{"hidden_size": 192, "head_dim": 96, "intermediate_size": 768, "bias": "none", "init_std_o": 0.0257, "init_std_up": 0.0257, "init_std_down": 0.0257, "beta1": 0.95, "lr_head": 0.00483, "warmup_steps": 200, "final_lr_fraction": 0.0}
MLP neurons of a small language model. Each row is named by its layer, matrix (down: output weights) and neuron, and shows model dimensions 64-191. Each number is 200 + 30 x the weight over its row's rms, rounded and kept within 0 to 999.
A block is one neuron, or neurons of one layer that tend to fire together. Before each block is what it responds to, as a language model described it from the Wikipedia text at the highest values.

Responds to: Table header separators. Pipe separators in markdown table header rows right after short column labels like No., Pos, Competition; more weakly, connectives such as also and however.
L6.down192,197,210,174,234,142,218,189,175,152,195,171,210,201,214,189,207,221,196,216,239,213,225,171,182,191,191,116,201,231,269,175,185,223,232,235,183,241,204,264,180,183,177,200,208,180,217,244,189,234,225,197,161,197,177,225,162,227,143,180,172,177,166,209,191,201,199,196,197,206,249,295,226,196,180,213,199,258,210,213,153,168,230,194,186,200,202,211,194,183,204,202,161,193,189,141,201,219,243,169,187,213,216,211,234,229,235,237,222,251,208,213,231,225,194,227,168,164,218,192,224,179,177,184,174,279,174,212,141
L6.down253,224,165,271,223,188,209,213,212,182,155,280,239,189,230,212,195,291,148,194,124,238,208,181,216,217,237,159,255,176,186,259,235,256,168,181,159,180,200,184,190,180,213,170,189,170,191,174,213,196,202,189,207,238,212,173,188,141,149,180,190,210,187,192,221,241,215,199,229,254,211,172,203,195,160,187,211,207,199,277,137,158,177,192,219,208,204,213,172,218,208,207,186,219,165,188,234,209,212,205,233,199,171,201,189,164,162,220,250,203,248,182,164,208,196,206,157,184,154,186,190,126,237,212,203,172,167,222,171
L6.down280,154,155,167,215,173,205,185,204,177,197,126,196,220,212,171,213,220,227,210,182,172,218,198,224,156,226,272,183,215,180,206,182,187,244,194,170,142,235,207,184,220,169,221,170,217,256,218,174,207,197,184,172,239,212,228,231,143,180,183,212,252,213,172,174,156,163,192,214,214,165,168,185,209,234,248,177,219,233,219,162,241,173,226,257,169,204,164,193,171,211,169,211,182,177,235,217,227,171,158,186,201,248,170,209,198,166,202,206,179,243,216,184,163,181,286,180,203,215,210,197,168,190,173,198,251,210,213,210
L6.down569,231,178,204,131,200,175,169,199,239,181,214,224,240,228,174,183,218,257,230,217,174,190,208,180,150,207,241,188,156,192,212,220,235,214,225,227,294,168,196,180,234,242,243,219,193,188,185,194,160,242,160,233,178,199,205,208,201,239,164,122,211,221,196,198,201,227,203,217,206,241,262,192,199,199,166,206,266,181,206,192,182,164,159,151,201,233,204,214,247,263,264,185,212,198,164,258,162,208,192,157,143,159,211,197,195,199,203,194,194,238,208,221,174,199,194,230,254,169,221,147,162,229,170,202,174,181,204,244
L6.down578,234,173,173,229,227,205,216,160,179,212,180,203,154,231,156,195,197,160,196,163,254,237,160,243,199,215,126,197,166,203,274,172,176,169,168,207,180,241,169,183,264,156,203,150,157,219,214,140,229,279,231,226,218,205,174,174,159,212,178,218,189,203,180,177,208,215,200,180,179,174,219,184,168,201,210,165,282,216,225,222,191,218,240,201,234,194,194,195,187,215,167,226,183,180,242,220,197,205,201,207,161,163,244,207,157,148,208,213,202,226,231,226,208,248,203,154,210,162,183,149,166,178,201,211,210,191,256,201
L6.down729,181,188,179,227,243,190,161,266,198,161,239,164,217,210,188,209,207,204,222,226,218,225,192,164,221,245,203,208,177,156,211,255,195,226,174,200,191,214,211,154,180,230,161,200,229,213,226,237,211,192,183,218,153,223,240,232,196,242,206,175,169,232,164,197,243,198,207,269,201,216,207,151,66,192,180,180,213,192,186,222,241,222,200,171,249,192,189,224,234,194,196,191,216,250,179,197,212,191,212,132,215,236,153,150,196,198,217,209,164,171,257,190,184,269,198,182,211,197,233,201,198,153,206,160,180,225,224,156
L6.down743,173,208,172,228,263,193,192,218,263,198,220,233,216,179,191,230,189,188,205,144,177,269,217,187,177,179,225,207,238,211,218,174,203,187,153,192,223,197,151,201,188,186,193,229,198,219,179,217,181,231,265,167,214,186,209,217,209,176,168,179,161,280,251,174,176,219,195,272,175,194,174,245,187,242,210,285,177,211,169,205,234,192,206,196,207,191,211,216,215,217,215,200,169,219,223,187,217,204,239,161,184,211,174,182,217,238,215,204,174,193,175,172,197,208,193,173,178,155,244,207,218,245,181,191,193,179,211,235
L6.down744,207,219,218,186,236,210,227,149,197,238,247,225,233,239,209,195,266,196,200,175,145,168,164,248,168,217,282,222,204,202,176,236,197,190,260,217,203,165,186,224,208,159,160,218,196,188,177,162,209,160,186,191,225,230,222,231,213,197,210,137,247,175,250,162,161,254,233,204,209,179,207,222,198,233,238,187,186,214,130,219,227,270,245,178,188,215,187,232,202,195,168,215,164,228,160,210,244,229,182,172,185,193,152,185,191,220,208,231,190,242,157,188,270,210,141,198,175,256,191,220,154,170,249,184,180,185,229,204

Responds to: Acronym and name completions. Final pieces that complete acronyms, codes and multi-word proper names, e.g. the Q in LGBTIQ, the E in HGSE, or Service in Special Broadcasting Service.
L2.down93,163,181,202,202,213,183,206,270,147,164,153,216,219,167,163,210,185,225,200,225,214,195,192,110,198,185,190,167,276,256,146,236,213,244,259,171,229,199,205,258,214,212,197,263,245,242,209,196,221,182,169,231,214,178,184,159,199,218,195,223,153,201,158,218,221,204,204,233,202,286,261,233,209,160,180,218,189,150,200,194,173,223,186,216,140,195,212,184,218,265,196,161,222,182,202,161,197,208,224,215,198,121,157,239,169,216,217,246,184,197,177,185,177,237,218,209,191,210,173,191,265,169,212,181,182,188,195,170
L2.down110,189,173,197,191,241,187,226,206,175,137,131,210,202,184,132,199,221,223,154,158,147,183,219,157,190,227,164,179,251,203,163,187,245,229,192,206,239,198,229,173,245,110,226,271,179,254,256,232,229,234,198,227,206,275,204,214,212,204,170,287,244,219,211,200,238,203,178,189,241,200,220,163,160,185,212,215,179,211,185,213,180,167,222,207,238,190,171,169,186,193,191,201,183,233,207,209,200,181,222,235,175,225,193,223,213,214,220,218,210,176,216,207,148,215,225,186,175,176,142,247,259,144,177,167,229,179,215,158
L2.down175,215,172,213,173,191,198,211,198,205,177,147,235,192,276,216,187,169,252,196,181,157,174,233,220,202,150,232,142,244,226,141,230,208,214,195,146,185,193,150,196,199,126,200,213,225,216,140,190,165,189,223,211,216,202,153,197,202,228,167,168,191,214,189,224,202,249,148,202,185,207,176,208,161,186,208,217,201,254,179,207,234,168,192,246,223,166,185,178,261,197,185,181,178,230,176,213,175,170,139,167,234,233,167,209,216,216,212,214,205,215,166,181,246,219,213,165,231,225,158,229,212,199,226,175,178,180,150,241
L2.down218,230,187,200,152,187,215,219,211,222,190,169,187,177,131,170,200,212,231,215,155,160,245,191,157,262,113,200,217,242,207,212,252,200,165,169,225,219,213,171,211,238,131,183,237,165,195,216,161,202,216,215,151,214,217,152,269,172,242,173,201,221,195,153,228,227,195,234,164,211,216,227,233,184,209,261,233,216,205,191,241,197,211,208,177,247,176,214,169,234,225,214,204,167,175,181,179,182,175,166,219,262,164,252,266,230,206,168,221,233,190,178,190,182,200,222,175,185,202,182,240,229,145,182,234,161,226,218,248
L2.down264,193,211,234,214,232,158,256,209,246,180,230,206,231,168,172,215,196,233,223,167,186,201,220,132,231,213,170,214,206,176,155,193,131,211,219,196,260,190,211,166,145,221,183,235,193,200,238,167,225,174,253,207,201,178,220,214,219,187,193,173,254,248,182,199,218,257,167,210,216,230,235,232,232,105,186,194,175,189,223,154,213,219,199,185,189,203,211,164,240,168,156,175,272,186,177,217,259,183,178,190,213,133,193,214,228,219,157,227,216,242,205,197,156,196,244,199,187,184,180,246,193,168,205,209,208,209,170,232
L2.down325,169,212,188,217,190,193,254,208,193,125,182,178,252,197,165,189,188,240,164,131,204,154,197,177,206,221,137,193,270,157,219,215,226,205,200,176,187,193,226,223,238,201,234,222,199,175,202,177,209,213,173,157,191,240,182,214,235,170,165,174,227,222,164,234,172,154,237,199,205,248,193,270,190,194,174,252,168,220,176,235,117,202,271,183,158,198,214,204,217,259,201,197,258,184,233,198,191,203,232,225,204,128,264,250,226,220,156,226,169,172,188,195,148,233,214,206,245,166,149,222,200,194,181,189,196,209,214,200
L2.down560,227,222,220,185,159,167,199,287,194,166,164,232,199,223,122,183,191,165,142,191,211,206,241,184,162,186,190,201,232,246,235,215,215,181,189,196,239,182,246,161,220,224,239,188,230,203,208,164,210,166,249,199,204,201,143,162,223,204,166,199,207,277,198,231,197,209,199,207,192,211,212,182,244,175,179,230,173,210,168,209,234,212,226,215,178,189,213,223,213,254,163,221,196,192,182,203,209,190,190,184,192,182,156,251,136,201,211,233,219,173,214,248,214,256,215,149,188,196,160,202,268,155,188,179,201,180,215,158
L2.down578,182,199,205,211,183,189,191,249,206,225,234,263,231,212,249,237,153,212,215,252,183,222,176,211,200,211,219,271,206,189,221,205,192,248,227,184,246,155,156,188,189,266,207,228,206,167,238,232,196,188,200,195,246,209,187,216,191,194,210,199,248,260,218,214,190,192,187,203,154,203,184,239,186,235,237,200,155,194,214,208,164,193,134,217,170,203,176,201,169,191,277,241,225,174,245,175,150,187,247,222,210,244,204,251,204,203,167,205,190,185,227,180,170,211,221,177,209,235,191,211,196,219,198,105,196,218,199,176

Responds to: Second letter of acronyms. Second piece of acronyms, initialisms and short name fragments right after a capital-letter token, as in BMT, BJP, DRV, JR, John G.
L6.down35,199,232,220,227,209,188,257,214,217,167,200,218,184,273,223,254,157,220,254,254,188,223,156,218,195,210,223,184,212,254,233,219,214,240,185,143,170,224,218,149,206,212,143,199,174,240,227,196,210,269,185,190,190,173,206,203,179,185,196,136,228,209,147,181,231,194,182,178,179,216,201,203,202,141,227,213,148,198,212,202,174,206,172,178,223,192,207,206,274,243,157,193,236,212,241,179,186,216,184,243,165,208,203,244,215,205,211,218,228,169,157,231,174,122,200,166,206,160,185,231,202,206,196,206,206,187,183,213
L6.down88,207,199,265,98,177,222,201,237,194,231,232,160,183,195,156,225,255,182,221,198,191,202,195,200,198,233,181,232,213,214,223,215,257,162,181,189,189,197,189,245,180,180,194,165,182,192,186,124,265,242,176,210,188,163,198,212,185,176,187,198,184,250,214,217,182,233,236,173,168,154,176,200,153,203,252,234,276,231,179,241,206,147,197,193,182,194,190,186,234,198,213,210,226,231,161,226,217,241,190,218,211,195,198,251,195,177,202,212,217,172,229,171,208,210,175,222,209,143,127,220,249,167,193,195,218,170,229,242
L6.down163,161,196,188,210,199,197,225,183,184,204,270,241,202,194,145,244,236,258,174,204,206,201,145,186,245,204,276,178,223,200,170,171,194,172,183,220,185,179,186,217,249,216,185,239,226,227,228,190,215,240,193,224,143,155,228,213,228,217,212,187,197,231,209,179,198,112,243,233,206,233,168,232,187,182,226,219,194,207,216,165,160,221,254,219,184,182,193,177,232,230,163,259,187,202,228,282,221,200,179,222,185,191,239,232,174,174,209,222,252,172,222,181,183,192,256,207,211,153,216,150,253,208,178,176,224,276,166,238
L6.down215,300,196,208,175,223,217,260,186,223,190,210,223,238,183,184,210,157,184,171,156,208,206,205,206,182,204,228,164,211,221,255,198,191,171,195,232,236,199,200,185,173,222,218,199,224,180,222,186,239,243,233,165,141,94,157,228,213,176,230,189,199,187,178,256,252,203,185,167,245,198,269,201,241,202,214,187,184,226,195,137,191,256,201,168,194,221,188,183,245,224,204,152,199,198,248,229,202,190,207,164,165,200,193,232,251,183,229,218,215,181,195,226,162,218,194,232,184,198,179,163,183,204,239,189,171,203,184,238
L6.down528,198,196,120,173,258,238,241,212,216,247,206,188,192,205,181,187,173,229,198,154,223,151,227,226,199,201,184,203,213,209,187,220,199,187,152,238,176,202,189,147,179,207,181,202,137,225,240,170,189,253,194,189,190,236,231,190,182,218,192,223,252,188,209,190,239,228,206,180,196,172,214,166,184,208,216,218,203,165,199,271,232,163,210,181,263,238,207,152,182,195,146,161,219,205,235,173,168,240,179,233,191,161,189,256,194,160,265,147,178,155,219,180,181,214,248,185,182,210,200,194,175,190,201,150,176,161,208,150
L6.down532,172,173,227,214,189,152,243,210,246,163,178,227,189,229,223,200,177,215,223,255,254,286,190,218,223,190,237,196,196,171,218,245,152,205,176,205,193,187,203,173,180,206,176,190,217,205,214,208,196,228,202,200,218,197,216,187,167,158,205,213,132,170,216,242,265,201,212,201,263,170,193,179,260,206,300,225,160,193,204,201,212,201,156,225,156,178,215,234,286,225,187,206,189,214,232,159,213,253,182,204,198,214,202,194,163,215,148,231,204,221,195,174,176,185,200,199,159,192,233,171,194,223,222,146,214,172,230,205
L6.down600,150,189,236,224,188,231,165,152,199,234,228,212,188,229,171,222,192,231,174,151,206,172,170,222,168,196,232,170,223,170,183,199,126,228,193,204,236,183,168,237,202,195,259,175,194,161,260,158,220,195,152,170,168,208,209,206,167,212,188,189,186,161,204,180,179,174,159,209,166,177,161,187,302,284,204,173,243,165,235,173,212,147,176,195,218,229,168,221,164,200,266,219,218,194,224,198,250,245,236,200,203,206,225,183,223,182,205,186,199,230,205,178,257,192,213,219,226,201,201,239,158,205,221,184,242,226,210,200
L6.down697,246,215,136,186,177,232,208,173,201,216,195,215,197,223,197,201,233,228,274,160,247,177,192,201,206,176,218,194,226,207,190,217,168,174,213,191,212,226,222,224,201,165,164,242,169,239,222,167,131,204,210,215,193,218,163,218,181,169,199,186,171,203,189,205,197,203,218,234,189,189,245,170,151,235,161,193,181,166,161,205,241,213,199,228,192,196,183,192,239,232,149,157,186,149,202,173,150,178,225,225,171,194,220,187,201,232,157,213,224,247,158,180,153,181,231,227,173,216,189,162,216,186,163,141,155,207,156,221

Responds to: Table header column separators. Pipe separators between column names in Wikipedia table header rows, such as Votes | %, Name | School, Team | GP, and sometimes data-row pipes.
L5.down109,234,154,181,179,201,219,162,237,183,179,252,159,202,211,183,191,247,189,208,198,185,216,183,219,218,245,180,259,209,190,214,277,209,251,167,171,199,228,225,188,237,161,153,124,192,202,214,201,246,208,215,210,216,207,174,215,187,167,182,224,177,237,177,169,229,199,194,196,238,165,169,161,185,219,230,186,218,193,141,264,253,208,210,225,195,268,198,211,195,187,199,170,181,169,221,244,259,193,174,190,190,210,168,196,185,177,200,165,139,230,227,226,236,246,280,176,198,221,192,173,199,151,194,140,246,208,229,208

Responds to: Initial-letter abbreviation tokens. Token right after a lone capital letter, mostly the period of a name initial or abbreviation, as in W. Somerset, D.C. United, J. J. Liston; also second letters of acronyms (LGL, CS, HDI).
L5.down417,203,196,194,197,185,208,247,223,210,165,239,207,198,185,198,221,197,206,191,211,217,221,172,127,186,212,181,202,179,147,206,158,219,223,200,178,214,207,216,160,206,276,197,184,208,220,255,230,191,227,194,205,186,154,221,226,150,187,172,187,187,248,164,236,215,276,248,208,195,224,207,210,248,231,180,188,220,191,165,232,241,231,173,194,163,218,152,195,210,182,194,213,188,136,228,188,215,193,202,185,147,217,225,202,238,217,184,212,186,220,221,215,193,223,241,228,226,204,172,204,182,191,227,189,195,244,147,231

Responds to: Clause-initial pronoun I. The word I opening a quotation, reply or song title, e.g. "I believe…", "I'll Be Your…"; weaker on clause starters like they, there, to, would.
L2.down24,249,209,190,209,222,259,222,225,193,225,181,177,178,218,223,184,219,220,275,203,175,157,182,187,190,184,246,209,211,137,209,214,217,169,232,232,147,166,259,197,222,194,121,191,194,178,226,179,157,207,181,225,174,209,159,214,243,188,203,165,161,202,164,153,167,214,212,273,230,216,212,207,246,204,186,218,181,259,181,162,204,181,250,190,177,202,214,208,221,164,148,212,300,250,189,160,204,202,171,187,206,199,207,168,210,222,208,213,253,212,226,197,187,211,174,193,202,212,230,176,141,198,167,233,223,218,210,194
L2.down54,202,179,228,247,133,194,196,181,164,252,207,150,242,160,201,192,136,238,174,207,222,195,210,227,209,213,251,188,212,144,200,256,190,215,227,164,183,275,165,219,207,174,193,153,157,211,199,206,130,198,233,200,256,175,203,178,216,157,219,227,225,203,182,152,243,204,184,168,196,162,212,187,218,201,204,176,211,179,220,238,190,153,179,186,192,184,213,174,203,227,230,173,191,175,213,199,159,199,169,191,196,185,205,135,163,165,234,148,159,228,226,160,216,163,208,198,245,168,198,217,156,172,188,216,214,218,213,242
L2.down60,169,204,185,199,224,196,163,185,129,183,220,256,241,255,180,161,217,253,175,187,239,249,201,188,180,161,166,152,241,140,210,200,176,209,150,221,215,222,225,246,193,181,161,223,211,175,206,220,196,203,198,233,224,271,239,197,242,179,159,232,225,213,216,166,255,222,209,174,262,179,174,194,176,234,179,230,209,195,180,219,161,153,153,204,135,249,164,228,197,214,162,211,253,203,249,179,204,229,183,234,188,213,208,249,200,217,195,198,120,244,214,231,228,261,166,172,222,212,155,199,204,232,196,193,186,199,209,201
L2.down85,226,209,112,173,214,169,218,199,230,166,217,177,219,179,231,182,312,217,179,164,186,211,138,237,171,182,186,168,188,192,247,154,224,210,208,165,207,168,197,207,198,207,191,234,150,195,225,233,203,234,203,194,214,225,235,208,197,194,182,221,209,251,192,167,153,206,155,209,230,198,209,220,194,224,247,172,188,183,203,236,226,202,161,176,212,214,227,181,249,243,240,257,230,189,128,209,139,245,210,189,244,163,143,192,216,185,177,203,234,181,218,226,179,244,125,187,237,198,180,173,213,225,139,201,182,244,219,183
L2.down147,210,186,189,199,228,195,203,196,151,251,195,167,207,228,190,172,187,235,197,187,118,246,197,202,197,180,235,232,188,197,231,184,156,230,227,168,207,191,192,180,191,254,214,231,179,200,160,171,227,214,226,143,209,134,177,170,225,236,209,196,234,194,205,190,216,216,182,199,151,157,161,194,214,187,157,202,205,225,214,238,189,233,181,119,234,233,264,218,189,182,190,233,193,243,181,177,142,284,189,220,219,199,182,197,238,166,252,159,224,187,203,134,189,226,222,183,198,186,229,206,130,175,154,243,172,192,192,216
L2.down378,229,187,180,220,229,226,176,142,218,182,190,225,196,244,221,135,211,175,168,172,190,194,177,219,229,197,179,188,173,159,174,202,211,204,257,226,279,233,212,205,255,154,180,215,182,218,181,142,164,177,196,261,182,190,228,237,166,219,163,208,236,176,196,172,238,215,177,172,184,184,171,219,201,143,223,233,195,242,177,202,214,225,152,186,146,162,190,214,224,250,221,221,132,210,190,193,201,142,186,222,234,197,190,205,226,235,191,220,194,194,195,237,177,248,241,163,203,211,191,163,264,200,201,191,189,213,176,253
L2.down559,193,173,168,221,212,186,223,165,180,187,238,258,205,225,200,193,228,231,186,198,200,169,191,194,169,251,233,167,215,220,243,213,154,208,212,142,210,211,222,226,125,247,172,192,211,214,202,183,209,203,204,151,192,153,231,158,193,230,223,228,190,176,167,153,191,239,126,199,229,179,224,207,233,192,162,173,210,165,189,215,181,174,179,183,184,210,207,149,182,208,145,158,210,214,204,133,248,217,175,226,187,180,222,166,183,186,217,187,193,150,192,180,212,182,155,203,245,254,241,141,164,162,196,216,216,243,226,188
L2.down643,215,165,246,187,200,207,205,209,209,162,229,260,158,231,192,194,152,203,157,208,200,202,202,163,205,235,152,173,177,242,219,162,231,173,179,123,238,158,205,180,205,184,244,136,194,211,152,171,247,218,164,199,243,213,163,189,171,224,176,257,222,189,199,194,246,253,174,221,211,166,214,211,237,202,145,207,230,218,148,214,232,261,223,213,189,223,221,232,172,188,177,199,214,206,201,165,186,143,164,206,154,155,200,198,192,140,183,170,142,169,203,202,201,155,247,227,199,197,189,205,216,156,228,226,196,191,160,206

Responds to: Table header separators. Column separators and header words inside Wikipedia table header rows, especially right after stat abbreviations in sports standings (L |, GP |, Census |); a few stray prose cases.
L2.down36,218,194,210,224,190,172,187,229,231,158,256,133,188,160,208,157,161,203,194,190,204,206,217,177,260,175,201,235,146,220,210,257,189,228,187,181,165,220,192,170,243,208,184,200,183,210,198,150,192,206,223,166,231,209,192,197,272,188,195,212,181,182,180,219,193,169,205,233,189,125,279,220,182,219,203,191,193,136,158,257,257,218,196,190,196,226,188,247,221,210,165,177,187,181,192,255,260,183,201,247,249,193,211,227,231,197,213,230,225,205,250,241,224,259,239,184,219,212,141,230,211,196,250,159,219,218,219,186
L2.down128,212,227,221,194,226,207,251,172,225,201,206,215,180,238,188,158,201,202,159,185,157,182,186,182,194,152,171,219,136,183,194,221,244,214,235,202,242,125,169,215,191,200,196,194,175,201,166,297,206,182,182,184,190,210,215,197,178,240,202,216,184,195,135,221,219,215,149,213,187,176,221,196,138,193,229,170,202,223,170,211,206,124,214,173,206,199,187,241,129,211,214,187,196,210,198,211,207,201,170,201,178,185,223,179,238,191,200,171,219,246,202,175,190,208,246,191,190,164,239,224,218,211,143,203,199,202,180,224
L2.down214,236,185,245,201,221,214,226,185,184,174,251,177,205,292,222,226,191,211,195,187,189,165,201,137,201,273,178,206,223,196,195,216,161,176,251,207,202,205,210,107,181,241,202,197,212,251,188,194,203,202,197,158,224,214,197,168,192,162,227,234,268,248,217,205,174,209,205,177,183,243,222,230,211,159,271,164,174,175,219,227,215,192,168,189,166,200,164,273,221,150,265,186,230,141,227,214,237,180,210,230,210,199,202,218,193,247,220,191,176,205,240,151,202,209,221,220,209,225,207,177,202,210,239,257,201,186,168,184
L2.down225,222,247,174,181,186,200,223,147,176,185,235,197,197,254,174,170,144,161,189,165,185,163,195,208,253,192,191,161,180,222,96,187,230,256,197,192,131,171,227,229,194,217,197,227,187,214,226,215,227,209,222,197,200,173,175,214,164,191,196,191,219,172,183,213,213,220,191,209,230,174,201,184,175,175,248,169,224,187,174,199,191,234,249,224,220,246,156,224,237,124,195,205,167,146,162,221,155,149,190,118,169,234,199,132,212,190,218,245,203,202,234,223,230,252,263,160,199,211,165,205,150,151,170,140,203,209,223,217
L2.down233,198,228,175,174,243,280,226,231,231,196,221,175,235,218,212,181,223,195,174,211,184,228,187,229,165,204,203,145,136,220,209,270,222,182,221,183,162,171,151,135,161,224,267,171,177,197,205,178,174,232,222,225,185,220,205,226,205,212,224,170,195,181,184,210,167,221,182,132,161,195,225,181,175,186,210,245,227,204,162,253,199,258,206,206,177,172,237,245,215,157,226,176,211,187,163,187,164,179,188,188,180,213,154,186,157,152,210,181,251,133,223,251,178,185,197,215,226,192,203,205,255,190,187,270,232,166,218,194
L2.down372,228,217,208,200,200,213,174,208,228,223,256,175,190,184,264,207,166,183,200,194,201,175,198,201,277,187,132,200,179,223,170,148,245,213,205,223,190,183,138,230,226,248,175,193,169,176,158,180,229,219,185,165,268,197,223,182,176,170,202,233,193,178,239,155,195,211,139,242,187,207,123,199,184,215,220,179,206,155,173,193,182,261,184,143,221,155,178,224,200,230,196,253,165,192,165,189,254,229,193,196,188,232,226,148,225,194,196,189,190,216,226,195,221,176,230,252,222,237,167,203,184,195,199,175,171,221,210,230
L2.down432,197,189,222,218,172,181,205,220,175,224,172,219,185,220,200,175,230,232,128,152,159,279,269,175,197,187,200,220,205,218,147,180,225,183,185,263,180,185,193,239,208,221,261,202,252,181,202,224,231,168,178,207,214,231,168,202,239,214,224,182,227,151,216,212,212,178,210,183,184,192,209,231,184,210,232,233,181,210,166,213,151,154,255,179,233,205,193,231,200,185,239,192,228,214,159,219,156,167,274,211,261,206,196,180,225,205,203,201,193,193,261,196,236,173,170,205,188,207,200,265,186,166,189,196,187,209,166,196
L2.down475,242,189,252,194,260,195,222,214,196,151,200,178,224,195,161,230,239,201,166,203,173,213,273,186,215,180,197,167,182,249,187,218,265,242,217,213,195,182,244,146,217,152,196,210,231,178,218,224,232,202,212,201,190,202,219,181,149,182,224,259,209,222,225,148,233,228,195,209,234,220,174,211,137,233,193,181,160,177,146,229,222,214,153,226,260,196,213,167,163,149,192,256,165,210,206,197,177,184,173,226,189,211,206,208,192,159,198,211,216,178,189,210,215,251,237,147,191,222,182,199,221,181,137,181,242,152,196,202

Responds to: Pre-verb auxiliaries and "to". Modal verbs and infinitive "to" right before a bare verb, e.g. would be, must determine, can occur, aimed to raise.
L6.down77,188,237,227,138,198,207,189,209,222,179,255,218,175,238,208,178,197,195,174,212,205,170,202,195,204,226,197,230,225,240,171,141,191,190,209,209,185,201,187,220,242,264,144,238,219,226,186,233,197,193,215,184,195,228,204,215,193,238,246,183,190,214,160,175,213,177,210,192,184,277,138,175,231,209,211,196,228,212,235,233,221,208,185,204,181,208,197,203,184,198,195,206,181,199,164,174,250,227,221,202,198,196,245,185,200,147,204,206,234,217,198,180,174,204,217,180,222,207,224,247,150,121,201,195,233,186,143,188
L6.down276,181,212,200,164,189,220,188,274,177,228,219,208,169,283,243,182,195,255,228,198,237,191,187,177,222,217,164,180,196,234,225,195,197,155,218,241,202,206,208,195,195,181,157,212,238,194,167,233,188,164,194,229,197,233,238,213,156,192,206,131,210,236,203,188,210,201,178,207,139,204,345,167,197,152,157,165,162,158,192,237,226,202,181,183,205,234,197,191,207,173,220,178,218,195,187,200,198,155,200,205,124,192,201,222,215,131,167,231,240,180,243,201,196,180,184,215,189,184,214,208,174,182,232,175,211,216,146,179
L6.down362,186,235,216,147,164,194,221,196,233,224,197,208,139,171,194,181,205,191,180,224,210,196,218,183,201,186,288,258,209,213,167,184,190,149,200,236,143,167,178,234,149,215,191,222,200,236,193,163,224,208,281,233,214,234,202,222,192,189,213,212,183,220,177,191,235,168,192,170,238,209,253,185,158,195,146,166,168,252,182,159,241,285,267,229,186,232,205,146,157,165,204,223,229,149,224,177,241,176,257,195,173,240,194,184,172,192,213,213,191,176,206,250,193,194,232,198,229,204,183,213,173,190,191,202,224,224,192,193
L6.down503,212,212,187,180,167,166,195,224,277,258,210,203,185,257,139,215,197,219,146,216,191,215,207,195,188,149,179,226,209,213,191,203,145,207,181,184,179,183,187,225,243,206,160,160,206,211,196,113,210,191,261,200,191,202,251,192,187,176,215,210,250,177,164,181,218,195,193,160,206,176,211,204,210,189,184,201,273,192,175,236,199,195,192,246,145,230,201,175,258,231,181,239,219,233,248,180,227,143,180,182,192,188,216,173,207,188,209,205,218,195,246,174,237,182,247,271,204,146,211,211,137,197,196,153,211,196,150,210
L6.down563,200,170,214,224,194,207,206,211,199,167,230,214,186,266,226,152,197,219,165,154,261,199,211,201,222,257,225,150,191,190,202,219,217,221,186,263,156,228,208,201,181,183,193,211,217,169,177,166,182,252,159,168,215,195,193,248,236,239,220,198,264,213,208,197,249,202,182,186,172,153,220,224,159,140,173,225,248,161,185,152,254,163,252,214,211,209,198,165,269,234,174,193,240,200,235,192,240,254,175,195,161,182,209,143,170,128,231,217,220,238,225,238,219,188,237,172,174,195,212,206,234,159,188,248,238,199,211,238
L6.down579,160,137,195,223,222,198,224,211,210,271,197,203,202,234,215,196,174,144,182,167,170,200,116,239,166,211,211,181,218,197,212,221,157,202,225,187,212,174,182,199,208,178,212,197,146,164,197,152,172,211,158,194,213,215,231,167,193,199,156,204,243,208,206,211,158,209,138,190,208,217,271,190,220,182,194,181,199,148,177,184,216,138,173,245,180,226,169,173,217,222,199,162,215,194,163,226,209,236,209,300,211,141,228,173,194,218,183,229,193,202,212,198,189,165,213,179,166,212,242,212,189,221,171,213,178,236,201,123
L6.down647,188,167,240,219,185,223,239,252,164,234,200,178,224,229,194,208,170,209,210,214,214,233,226,193,228,200,182,192,230,195,193,193,186,174,179,211,141,198,193,268,222,187,245,214,109,179,199,193,159,214,227,107,195,174,274,199,204,225,165,178,221,164,162,215,238,208,197,171,165,224,249,199,149,167,249,229,220,187,201,218,174,155,209,210,157,187,197,187,227,199,226,186,158,208,209,180,197,190,202,201,161,152,149,224,200,230,167,193,171,198,233,244,250,195,181,248,215,235,184,207,161,170,152,226,232,200,161,184
L6.down654,246,251,261,245,259,257,168,222,199,232,202,254,187,226,198,202,174,203,162,218,160,201,198,176,218,191,208,184,171,202,203,193,187,224,232,211,217,193,198,219,160,199,187,221,198,238,224,177,202,172,168,182,258,175,130,228,167,209,182,179,246,214,203,147,180,206,243,196,225,204,138,212,193,190,212,254,178,222,196,183,208,185,240,202,226,211,219,168,190,203,200,201,192,154,160,139,206,228,178,190,224,155,244,120,168,231,214,158,163,206,189,141,245,215,183,245,174,238,216,201,174,161,196,282,230,215,241,156

Responds to: Pre-infinitive verb slot. Tokens right before a bare verb: infinitive "to", modals (can, would, must, might), and "not"/"n't"/"also" after auxiliaries, e.g. "could n't play", "likely to emerge", "can be reached".
L5.down281,229,195,228,161,219,172,186,275,231,207,220,254,195,210,233,195,181,206,224,263,216,161,181,201,201,218,213,213,156,142,207,231,151,215,210,184,170,174,174,210,139,177,208,235,175,185,236,190,187,195,229,122,227,221,257,192,176,268,225,255,218,215,167,192,257,239,177,256,229,179,213,212,181,183,202,157,172,162,189,195,270,186,250,235,153,243,173,172,212,178,166,157,187,234,217,143,231,255,220,228,224,189,170,181,203,211,203,172,176,167,203,179,205,188,262,214,203,180,213,200,167,159,181,207,255,218,197,214